MLP neurons of a small language model. Each row is named by its layer, matrix (gate and up: input weights) and neuron, and shows model dimensions 16-111. Each number is 128 + 32 x the weight over its row's rms, rounded and kept within 0 to 255. Numbers have three digits each. A neuron's up and down rows have the sign that makes its largest values positive.
A block is one neuron, or neurons of one layer that tend to fire together. After each block is what it responds to, as a language model described it from the Wikipedia text at the highest values.

L2.gate425:162116173107206140122124111113094115092160176126106150131165091125129111188166081148146168158114148114125110119143136123132086151101086097147144127077140144101132104170073154059144171106107113113164121131109175184120154134091136165163200181110126100167091127135121098124110144105151129090
L2.up425:167108172147162173115123107146095121109115151107132207160107122084102079169166108132170179174137167179169146076112143110114061145106048101210118077081115104147145169116111149111163167093107081096191127150142187145119141178067141151177179175116149089139068131138162102126130126159157172124
L2.gate451:100160100137130104120138099146099169142096117085157107140128154164129093141124132115173123101129144108115027093160114102135141138150097149105158144091151161115128177178084095163141150106098110140133133152143114138157091125022162130137093086135130131198101035127158132106116103118117085103
L2.up451:111155090068148103103163127167143144075175095100177107144114078148118154129152083097124143144151129168161103145119080126178053173068125123147091156140086073185118135128105127145122135151106126093140134109144163093127132081099110080133133185072079112216174140135167213158117124139146102071
L2.gate457:084129133117179119154148111162193177118163097112153106177161071088136096085218129100147124108163116123147065140134096164134118111130153074090122130129135167159137115155051109100098141118112099107122134171107171075137145139085167075171074075115161117084039180069136141130128079141117141148
L2.up457:109137141104162161180115171114149108095099166099120079214160101169152141096127154116143109136140116165125099098105117125127102112081104211118192165133063150122097110149144161118112163153127139113146108132071109103082185139089104115149193150137150150146146140148153090132127131108085162128
L2.gate544:128131131140166130148148088144122159126108078136090134204137100171165169107123108081116087105179161121144097100103124133108114153147138096163151113124138149084129179188091132096061137113138106100124124132094128125154132212070075105136153141103139128133123128130148172114124121162121112076
L2.up544:103154099161173137126146121128133179088093084125107181192110147127176184122113089081168090071157163120140115133073118113114099191123110161149129158085110151140128141175077132118110106083114124075117089096058141135172104169058126091154141135113167111088101088171146177115117119144130127072
Description: Adverbs placed between a subject or auxiliary and the main verb, such as usually, typically, still, not; also -ly word endings like "eventually".

L2.gate514:146089124168153095117145186191166107155158110171137110159113196101140215167139141169173126082109161167098149139165164174172119107139109130141126196161089176125169142146129122143133041131095139091098202101158115140113078172139084097140137139163104171121104131156168161125104151150126174112
L2.up514:091153183162125028190112124140117130152151127145123131156126176126161127118128091150174139196100168114106108153132184196183141094108149124148126170145075124092093130071111121115124123109138147131083155127144099116090171184118049155159123137167128148112124150097145124169133078114174090134
L2.gate662:079192116213132120110099119129117116174112126131169120120109147127132128127148160088118074136078183160120122111140077116142130141147161092094125117087107069146173057179139130095092080130110134142128153044152133109111168091099157156122149115130089154128171138136086176198147159179108106163
L2.up662:178138123154115127117153104174162151125093118135121170113107182144205138127131133120114147156114141140093122154161157141101122173110175186111139107109111088149173141132090050168119160147078151174103138072073119093166171101070168098157138127137129173095119174123122197162125118162108084127
L2.gate669:141180162145140122134144184124101095160146120164050121113113125164143158115071099152154162052105127175161100122163129095152157178137095119147194126175114091217159166146117164098152122173105156078101140132155105126105178102141132111136064139172164105136154153121169107142156114174154099068
L2.up669:101145142153132101076120105153175142113120127136160120079129105157127163103121116164076064147057135127137089169153116132133151115136088142138070132074096153115149109143094159145081089211080126154108081138154067131123149089161109138121176102133122100130133139150133132184115139152110150165
L2.gate681:117201165089133135132148118155177124133172110146133139132103180097172156074130154137107152114191107127128150103220148140164103142159099125133136126133145120097146155128100113125117103145106092179072132115174112099121160173078182179146120099146099093108130176140178148126158078132184144170
L2.up681:137149177089143199088127136164129167163173126147109138099086142105182177080142147086128168184169108154116130125195169143137121135180109107132120118129138092185168162106079172146132112156140085165115157145143103166135157143136128227111098138121172141140109183107185152120130063110198179128
Description: Opening == or === of a Wikipedia section heading at line start after a blank line, e.g. ==History==, ==Schedule==; occasionally mid-sentence "of".

L6.gate85:100093153109206156117145136133120116181146154134150175142123143125156190194086132087109106093087152041108102074167138142113137121075141134162099125130124185148113143185195090159167094109148126169120125118164181110164079102136119127115097096141110118113090120156200181118143123120122136138
L6.up85:087126154144188105108154101113105176148140103139166160079087142125132162134098128097115141114148056088056104092166120175127135182128144149092105116196149109158126155176192065185070112118111106145092097077165095048149128076162119150192100126138117158102127151129159125121142148147110125082
L6.gate225:119126119159130146116092129105128084142196097159141109163118149150097131122137067147135089093164125084054128156154142081110115101097107057098198150109157131093123082183177149139091093172116159149106138115165140143115070104123143089111146093094125150168072162156107189082158094129087147099
L6.up225:086145162157158064131141123078157126076159107172168126157062142148111114109098123102126074082144107136053090154153110066066140079154101139094143149114135154101128111122166130139062085193125160184124107064118141090105089150128160103104122112079129161125103174103091143091164155144081137086
L6.gate245:135107124140154111133170179129163142113130143065071166114163165174169151158095124110122115088132154071094103084175110139152133166126089194160201145153152135102114175093159100179152121066053159117111125100129088095116081122140135107148087111137124082153097136210139120123107067132121108133
L6.up245:139099174137075109141126146104157123183167189117107135123077165087124112159116162105102093112153087143128115092134125114126177151105132156131115139139081184104129129117188084132079174118096155144121168137128113100172104139196155114154141173091119131113081060143095146121199101077173073131
L6.gate329:067152174147110110174111130166111088145107142157121145109111132110151111176123116125157124154093085105167155092194150081123114095090097147151106176152113076136115107178144068155091177100109199179093160157138183100137125096150108073115157100164084187136133112117160135079141115188147156148
L6.up329:135175150114163091111147154185100131162150173128126140095175169126126143189154167147163085141131093097150075146203151099153111147081102166127128192110067094120134122160172133152115185107171153161072155125139152120110134115070089134082137133174086153142074129086105142099156133159161119138
L6.gate387:125159134223086114114105175129166114141210134126184171177096114119105106129187166166106136134146144124112072122126152137131132153103081094137172136103146083098078135163122109148105129150089117181144173181147149074194138081158126112131171062132095170089082161144154156130153104149108054143
L6.up387:091178123161175101172139143141108098107173150116133109109144109171125133132106182131086077138120073120106146085136117148123124124069062110105193115116136109104109120163126099152208087152124086172075143168183134116071087074191074163186116147108099110225115158145155190135141111122089149149
L6.gate394:156118164133092152127119152125165180082125095172096109128144167134131165144109135088084080075065126046146132127143043152121139205117090104112109112128146160120156108166198088191183062124069123096180115148165083119181079132121121139098156150174129133131111164129154149141129069163152115148
L6.up394:120111126129099110098161182086145144150109114146086113084158195144104142115129113125073121116148114039101154151162094088136136186101086133097113069127171130130187068118136077187201114156043102147148118116177115111099105088105122146121156168166147121124139149152129136152155083110158089129
L6.gate396:150121099188109110120094174108157161156189124163124110116140128142102159068125155142135131134118138100065127108113145141180132179109127101096099153130110136102172172118200160111171157190158179130128106122126164151087164131179144163129132170117208096127104140146210117147126126094143145102
L6.up396:103096089165108135136113129078194110131098110175121160124093086099125163186126087077065115198245126131123082163117121162092124172157087134089177156175140055146087139107177132138126097100169096100101123148134115133130148178114085145145100149150149131136064126125095088112085089138147084139
L6.gate601:160125116104098119093103121094165155123145145189152142093062139125122137178116078062148077178114119128119126121123153118106095150081103097163153111121114121110080117127098074122088052138095106146086153092142127124202072087134145078176147103212118133189083126177114205144158104145096139144
L6.up601:201153106149119107134107131133192115061124088156141126121133200150113124167129116140188121100185084070070148097127187102099103075081120153127179106139139142123079138174142108194147138135122141175083087107126157112120107113062105103187140141154152122181139141170204142164099090213105117105
Description: Line breaks ending fields in Wikipedia infoboxes and tables, usually before the next "- Field:" item, such as after Area code: 785 or Label: Blue Note.

L3.gate120:099189089131123173129094121151086113174080064133190134169089160128091117091118127166094155128180140169110081132116124155205149106137083095131167120099156071169148130095122120092123159137159142151149063130164159146114138113148093138168160077166147126140160122126105203100142127096098147167
L3.up120:186140151139144094098150083127101175111164126148181136183124132112123150083180060131157130157124048088128094118116088149191148124165134076089135123171133159193110187122090136130125124172174122176165140143182110114121178158090107136085101104107113145126138117103166096122153104112161163129
L3.gate700:116149085110096123114070125113119129118079074081204086199165123150134117162092120188142174109169155161167111127117115125178110112181162150112142115158138101124101085116160155153118174156164129117158110139158077176152184076151089119120117141092118128112151136119154159116063148143136128144
L3.up700:139110137082144172112149184133170116108159091117166106185142084082133121126143123172053162098201169098161129119109102115184101112158136102084111090101141070141131064063142166100099171159180068132154135098080144128097164138142112179148093162187167087112164109056132106125106139100146074135
Description: Periods (sometimes commas) ending long, clause-heavy narrative sentences mid-paragraph, before a new sentence: "...into older men." "...released in 1963."

L6.gate35:083108092131125133108131144084120130086064155175117173117104180124130130137127053075144102142120106125128137207123197124149123115154146121160084138102163106064074155154104168140196102177101151124112146148077102157117128174115061117094115074103121125153148148143126162094159180120091154109
L6.up35:143136102097095119137072164103112094116108094154148137119096136103173178114141056117139126085133093117128125191083170124104123107086086122095146203093133126113110090148179152124108142188159064126168120110070083110118167187155152128148157061120124139144137139150153147108110134173162101112
L6.gate112:119095137148159153130096124137107114150131096125173089166129114055116122161107136145182097092137133100165122104130097164078120167152100165135123148097155123164144159190118096087103134129186090123127099145072088124161091149116049129107135099142088166113077144177124159137100058085154152164
L6.up112:090148146112122133183117099107139126165155081152141071142139181083049099138106084163131090081129110090140176124082095192108123160146110141150121150119142129116121164178163095122119124170174116093121081116140112196109103166126071110143147137129117123126117156197135130159093074103168138126
L6.gate128:177121114132143150121086114185190101156163091080167099147136162070120139084116107135131123135179167058106119131164149095098108159155085046094074180154139132119108127131178103120107081115107066126125100059118116171186102109135092059175228150148152101103129076123132166193163155118130139133
L6.up128:109168112173102138176128112156154164133173134145182144127091204101165142108155152135132110143110147168078172118155137093118144130105093106107098173149118187101123162168138171129114136113099120115159129095078153108093102112140119136134140141189147140127181132139102133137107181149176136137
L6.gate178:134136116111141120148126123172080125119130169137132143131152152103139116064135112090068121184118141176171116130122094149136138115154140174120062113162085112105168117136134125156093133105143152077098146139145127116129121128087107146108079118119149142128134111157157161145144197114106156136
L6.up178:115102107181091184178075085190170148154159101111125082145074114171147091147046054153174152091120104129123125134118154094134110153093113132139140055153085090101109162138127130110160127097160134083164120118149115126105122141202079180166092122114176117088103152104152114137114081115102089162
L6.gate192:073122069108135098136128083163121134146086100179128135142124138148163176079080112153102121174140115126157147190077099050144113049135078140170119150115117081103110115128225107108079103108114126074092147141103103137084107119103117170109103163104076157142156112088093140083081057117067113120
L6.up192:080135123122134164205190071159140136178121124117148152145118140158139090139141129150065061170153100099137119155142060103145117082151170127116131081110128137075126109129150159114182154125108072119135127121148103117095126099119145135159172175115140113111156105091171122149096144090080083138
L6.gate211:124151165173097183113161071116116161099142142125084118123126099107164126123144162103140124089146115134185114171147140186082087177152104139117063093160188131108112052135116147072155143146174058102159172151127133096091052203133097118060132088143124129109105102137174123121149138101106170125
L6.up211:128128132133097181095139067122101148117107143115114094158142147126168062113149130114148120099128130117136083140129085183095148161133105141101085149124157113132121090126094159048113193088159090161156119151096099131120127176150117103129154119127177145106095196128130109111201164141094181181
L6.gate470:155166098140155171105166102096137117206121134115160111144132146127145151093159112147106112099160129065139139180125112147116093082106144100160105173133175141070122125126124136118140107149081103112149146162175147084121099110137097128161172192146108111167129072091192191166126111107119129173
L6.up470:097084083130058149151160114110154112128124111126210140118095110149116147080105108137133097121148121093152139183118158108154195200074155147101055143110186121092176120131166098114110095126099112147189087112071184103095123143113158114162117122171102136112144118116197115124165144089123071153
L6.gate671:129141086111129134144132076153159065105134088106061174103118148114150144066148167139157126127099131152167052145112117139148156128158096157134122123151181069127143128149181139161172136087120078098102126107117062155087147177205128200145159099104094105107129091118108166069132131107091116066
L6.up671:120062151190131167156151149122085126113112158176134150170087127098152166135104165131164102144146098175151125151110080140142153090155154111086127148154177178124084168176140086170149135177127102115111141139114119062119097115131100126136144089103114154104100077170131181123169110173178133186
Description: The word "at" (also At starting Atomic, Atmospheric), often sentence-initial; weaker for other prepositions like in, of, by, on.

L6.gate21:080164107171190097165113158059118185134156172130111126186105088152153182141186130113108131127119114098124029141134079148135112103102131086134167072155086103103113150150119187136100150130105132090151118103132173142180173122143079154131130142081108085131107116115129145109118161175185104105
L6.up21:102132147174188092094095110113133176129168064151128085166152078099161170085166144092139143080106086118118099111114162169082068100119110073153169131158102058071083127130094143084128137121175100105116091101142117104144135136098139131142123103064117057193063106033099108128109138153168159100
L6.gate26:059099148168102139161129169168089198162183157175123099096098137128166097115163135125139120065085127068092092105081066120132157087096169094139124131126170147087148133093131160105111119116108156176120145129143150092129166190111194089126112133128054083095073164096129143150125178122109122082
L6.up26:129153149139141106104168112119101098115117152114097151130132184161144134128110133121166134160139083105136109151104125111114108128099149123130126105212139161117135170093092106137085063116151126126161167187116120119145122151118141059158067117100103137085172080148139094107161079072143098174
L6.gate42:114146126160085098130145128107170156151154176104116113159195179147128121146134147166204092134148181102102159108108178170155092113032127115087113125116107143076107112112090126095153142097178100057165088090087158113149070160129156104110125110138150133114100112080111203111109173136111157091
L6.up42:085131173211091106136134152124150181157134113101067122170149194127135119094117144088166118131170158145086165118091182158139071144087143098098124115093085125071124119197156171106172140127122142135124153108104159113177130174131130150127098037161191136121151152117110143134143177188126120179
L6.gate166:173116157164129112108158106117114095166132115172111125184154114153178074152165145104111066130194123140120121205122163118165114177145160136121124159143180172127104133116118128072154103154088141166122138151133091138203139162118117105086171157127151154081156162147081055108096108204135115150
L6.up166:104174127134097113146147102094131101136073092173155156201169079061148132124131119149115141139143179158139142128125140131142094105154065142150116139128128116080081160097179151142126172158134095117119124110103147126150061131144141121084112175111144131094105119107089166118032151158178085157
L6.gate274:117087164165141045117138051129121150174143143145120152113120107144107180136146113174167163116084096153136069164133114163107090118099123100128139097117091187088137161154096137133116158151184126072145073081169129087105103154101162192094145189109142111156105066091138163098094149172130038062
L6.up274:182148145136150105107113116163110180112138095158170190182110109162117121089134160105096120120163108128140138157121156184190137117098120159161168106178114160040121093163108104095179149152156173116121165144142100143124092079144146102133139155135110119181128163124092155136123129172132140136
L6.gate318:197157180110140104090138078092128173114119123057094114157105190108137165128137148092114124112107056166119145105065201100112131123155072149109121092145082183100145208115170078130092089109136121094097169070099146167130119097179083081150137099145092112129095105138136116126152111155168076127
L6.up318:111170168150142101090130116145056231111127097112093136089130162107123162176082138082119163102180075184151107101056145108124156080151101120115058115142124179107125117163130153141090077157131081128102198134115123114135135184174112150149118154145178124090091113188159168129126122128096115131
L6.gate519:087144087086118094051187123141086123143140172116169125170136098056187109134138182181128116130142150146163074083158130135173150147106110127127086194146100138133108061102098172175079094101151112121136196137123172090226073119167171125119131134156117180116111166158164136144138096132175164120
L6.up519:092199124111113106119125087136157196074049137167115123152130125163087128120100111117167151170104112154113191136136120133148118177157109178082149117157127135121156164143075105104217081160157146067119124135128123107108085095165118144128074124157164150136167110164068096157090108084134100105
L6.gate537:090072119083096117112161175099138158166168135088149163132113087140124131172088098165181136130129128127086125127104150107053112131067128115131087136131117113113101092107131116063107096051152071128179170100093114174138140142122129149157056100180087154127203137117118180102148155188091142131
L6.up537:138088141105131107082132166088118128116113123136103102158115178137071119170145135074180128161169127058072080070090138145161129127079069112142095131184166136143154059085159099079100111108120156074130066133167190071160096116128150124129083117105079174142113149128129135141136101051120089112
Description: Adverbs like also, previously, subsequently, directly right after a subject or auxiliary (was, is, has); also day numbers in dates.

L3.gate176:176094106106138097125151123120131152114186074079139203186117147153180167131164116142180114097145136157102113094132141172101093114095113063116136150135125131154078175106097193113086137159086132120165139082176104160143167200083114177125147084076103132134078139116143187157128119172171104105
L3.up176:151146139202216098085135116141089196133126145154082088126139115151136141158118083104114167128125131102137137141107121125118078113144166191111190100141087123062094210187101124137160128115163085118157118166117191137138105119140139076131133190071131080104049115081124119162115122179112114080
L3.gate241:109089139152156127091090175077099150187123147133165119210163111113157166115104096133154142163098094068138073083073142128181164077095087078082113129133116137160096131137030115108161186167138142115132166047108132125155183074172183182060150118153083123129092095179165089100071169166125134133
L3.up241:119104148153153149159148171075142173128116166131160087226154061113154171113153125194125178143087115098125082115092119115159131125104151089117110136124082180153109161168077127144152186125145100110101113084089117174141146095154161166107166115124082138101146072182149078130110172147160120139
Description: Adverbs, often the final -ly piece of a split word, placed before the verb or after a comma, such as usually, also, tempor|arily, and rec|ently, plus occasional plural nouns like schools and services.

L3.gate414:148142125144156178124116144121157066144147063146106121148117120133106051113093137154105099093118125163186132144093150092170073130141171122106131070124133118086112087135166164106129078184117097107099144186078086150082104130167095058098133080151154103142158151101182081131146060104095139086
L3.up414:161166139176176189099118118117129100138135114178121103126089083144157061153099118180109066127122149103177110143101148125136120098141128141129095117132134152096103155123100158118105121123144142114104142182048102152093135073154097121160051094149101132144177150096147078130137138130158105113
L3.gate623:113160104118162147174124160100163054113137179145182112172093108125159123161109153146133140166139102117220144132149154072091069127177085105156132170068141086142140106115059119104130124135116185187158156115110052125082121139107136139105167155127115121151165109092131153081124104078135146055
L3.up623:115160083150163139122046114107144143112158126121156120082110182135110116091182130090073092114188114087147139126093102091182143070142187109051076121124153159095174165117175096140105155119109110142115120167128093081152067130120143134154171114122121068130080107099127156146165185144162100093
Description: Fires on "at" (also In, under, by), often sentence-initial, and month names after day numbers, e.g. At the same time, 16 May.

L6.gate9:127143179145158108083132114126092212108198101100110113090088107065109142096149153154098160108183089134153140054197117176122122125095119094114134152132089104160182095177151160138151133131123145115134135130159098093107151119151097113087082165127119120128131108083074120134141114165183173101
L6.up9:095076171153136100102079153122130161127158124115209109128128091125132138137133156146063170120174044115108185128151118136160121169106126146139091110170071117170153124122117166091141156095138174174090146111085128111119156171180103115153131148088133151155129060132132102130097195133119093134
L6.gate125:091161100149145086107115168077107103075091105141112087104125162131152152167154134107029129108085132105122115141144124126074182091122120151123169046155216100136097122125147124142172165123159137101157139175174053085120155137120146198129087124135100102148165100117109144131110127138150082088
L6.up125:114175157119139126119118129086153141106093132129141071084114199056125124127161131100060134170185176129116144094102125098057213128109167137083176049154143076150082163109159095090165173112132161121165125170160134128099142152101145150143085125142120141121156107112089059114105116192142075141
L6.gate215:063160146114044137083105130092114115123131063183097096155127129102159127093158061176140121117172089146126085111118182127182095090063122111118123076071070134165172097130126166087136165129141177149145102141183147113146116155122149153083154155111071125110125127102153111143180148157151104154
L6.up215:160131184102035127041077129110074086127098111164106060133141162104147091134129079164107118106212118158099120102130154099143124120107092143130122113090117135181160137102137212110123151148094128128139152131149164086181114126118118155108123122116092100119114126154136131108134177191169128082
L6.gate222:148140111131155157070098119119092122116147094147161122168143113075151106135141126144132148112132173173165120138123149194132156133164135083112111078195151074071165133153089131131112086105194147166146155132116155155146122086180117081149113127106079186087128140171127118136142122088125144093
L6.up222:155130129164139099089132128103110072084136135164120132167142099076123104084145105149108134125121179144135136147143127192179121109122099078106087112158143106165118117119081155149181111134155113154139163133151109136147140061151088104136086098133118182085122120168103093115161163091165151161
L6.gate258:167138106107129166148144105160139141059123122114167134115085158110151132127123159086055144086141116080130109168117138124132117151081076116104156124100153160076145109183203160176116102154137078131132199092144058150119160143167113129092097084121199127109099149148134164171110115113159122085
L6.up258:136115154111108114129154114131175098140108167122173163115138104081109163138124137235115130140140126122118168124088137082132122086079205126153172135113117081086137139126111096201075128102116152174137168136144071052123076159105129127147211127150125063121154132178139065120111118191154149138
L6.gate267:079132143123171077182146125162133103110137132179181126155115106169134078153091155114113094128098115145137152155085093157157159110130096117093133202108089100095109172168101182126131086138111100130126106173130115104108123104166086139159105071083115139155097156085062105147054092098132099113
L6.up267:089161118081168109134169177100131144161108104175130118054143108093121097123139124082119099115073154193128132157078121151090108122095107177144135162150129112112131128124136200114123147176113119099094157141157091128156180115130077137158078107119170143135147147133090062141133125092087099155
L6.gate364:116126127172112121139190115114116076161127128146120122067159126144107128165126118118142194140109117155120106067171150096119151117114079150114195162081114135166131111128090176109107157150137103111060157135175092160096116126135102130172118138157113069087157137161141138128130102164127099121
L6.up364:120103126179100116153169119130101121106117137164122137111078193185117100042077161101092132109133135120066098092118170097097155105126116182089125161120168103135060077115073165092142103199115136077053156135177092162143151138186060171136109046131121072100117121142159099141138161103172083110
L6.gate644:123086156128057143102080086097115220083085069118156118142113093125140125187126119098107094126143090069139157115101147181116142191101125116144062107091136126169113158176151118094154146128156131134136109098136143163163148099166092073118063131100070161158138126141148135108142118170122153100
L6.up644:056119112172164102062120087176098172159098084131159112122098089116108119119131121113075141045161100146108124131171093177127148199077102099176139141172091109083140158180169108137161163110105112169102121156173109053117139078163112132133072162130119188183127093100123177144109154159123156162
Description: Commas ending a completed clause or place name before a continuation like which, where, or a state name (Lincoln, Nebraska), plus "==" section-heading markers at paragraph starts.

L2.gate334:156111124132146105168092080111120113137074096067137118143092121122123110118156153185156116108172128127117161143150180157084180150126128175181097163082175168111147138131106102097108130116132120152107114139126049129085062107164200116141148157137131169153106160129095100085125176107106199140
L2.up334:127137090170131140120073093141065111124151131149130147112108139133195153150118155113123074081149078131149120122104139133137123132149120149160080056104063134146126147128110133078154150134188138088096140109082120126046067084124113182141147147167176121087095137135099095056145197118121078147
L2.gate450:153139134113130166080143103119117098165166092151140138087086169113119168138194135118131134145144165114114072107152137131090185125153114196128172147051162096184135111187091109052142152155137130084147086121162112130157111135111106130158133134106063154132189193119136179172090188107166188134
L2.up450:182154105150138165129137115084114092138143130101134146135089166130152180157178108122129070110140163130162094131171132128087146089148147178158132136057150083190140129214095099033123155157180139074099114078135117158139119114113122096165137165149122190153166188119129185177138147109177175097
L2.gate537:101159183077123145112104164101091129134156140110089098106165135081150146129107081112141149135157093193142128122120123133104119142102167061101106135070170175065175072126175167122145115133092091173166093149129173151090136158154136121123101138096169109115109175136134166137109153157104086069
L2.up537:135186143090113134202153159133139080145096111150115065083124047088108128129100136178104141139158102177147172128125117096087112179105151151075189168066175182076183084188152071145181110106108111105182128160093149084084077170177156106140119095161147115101099124113166150138117180162098069108
L2.gate601:151135129051149137065071104108136065130159155156112189086150154184128186094129104091137153156143142079112097121166080098128123168104192133177126163148153096058164039115173130129066067131112105144175117157141116067147163152112132109109176154120158076194178151130116126148174194139115158120
L2.up601:199172096049134150102118116089128124157091167117076155115135075134143166124189080112099122125100132152111143108157105146126123166115178112147178131098150152109133119070175146093106087141131105123108105108094092145117118146157151131127140188137114061176152082100154118175142155087137115098
Description: Mostly at or of right after an institution name (University of, Institute at, educated at), plus opening word pieces and non-Latin bytes inside foreign names (Bh-utan, Van-essa).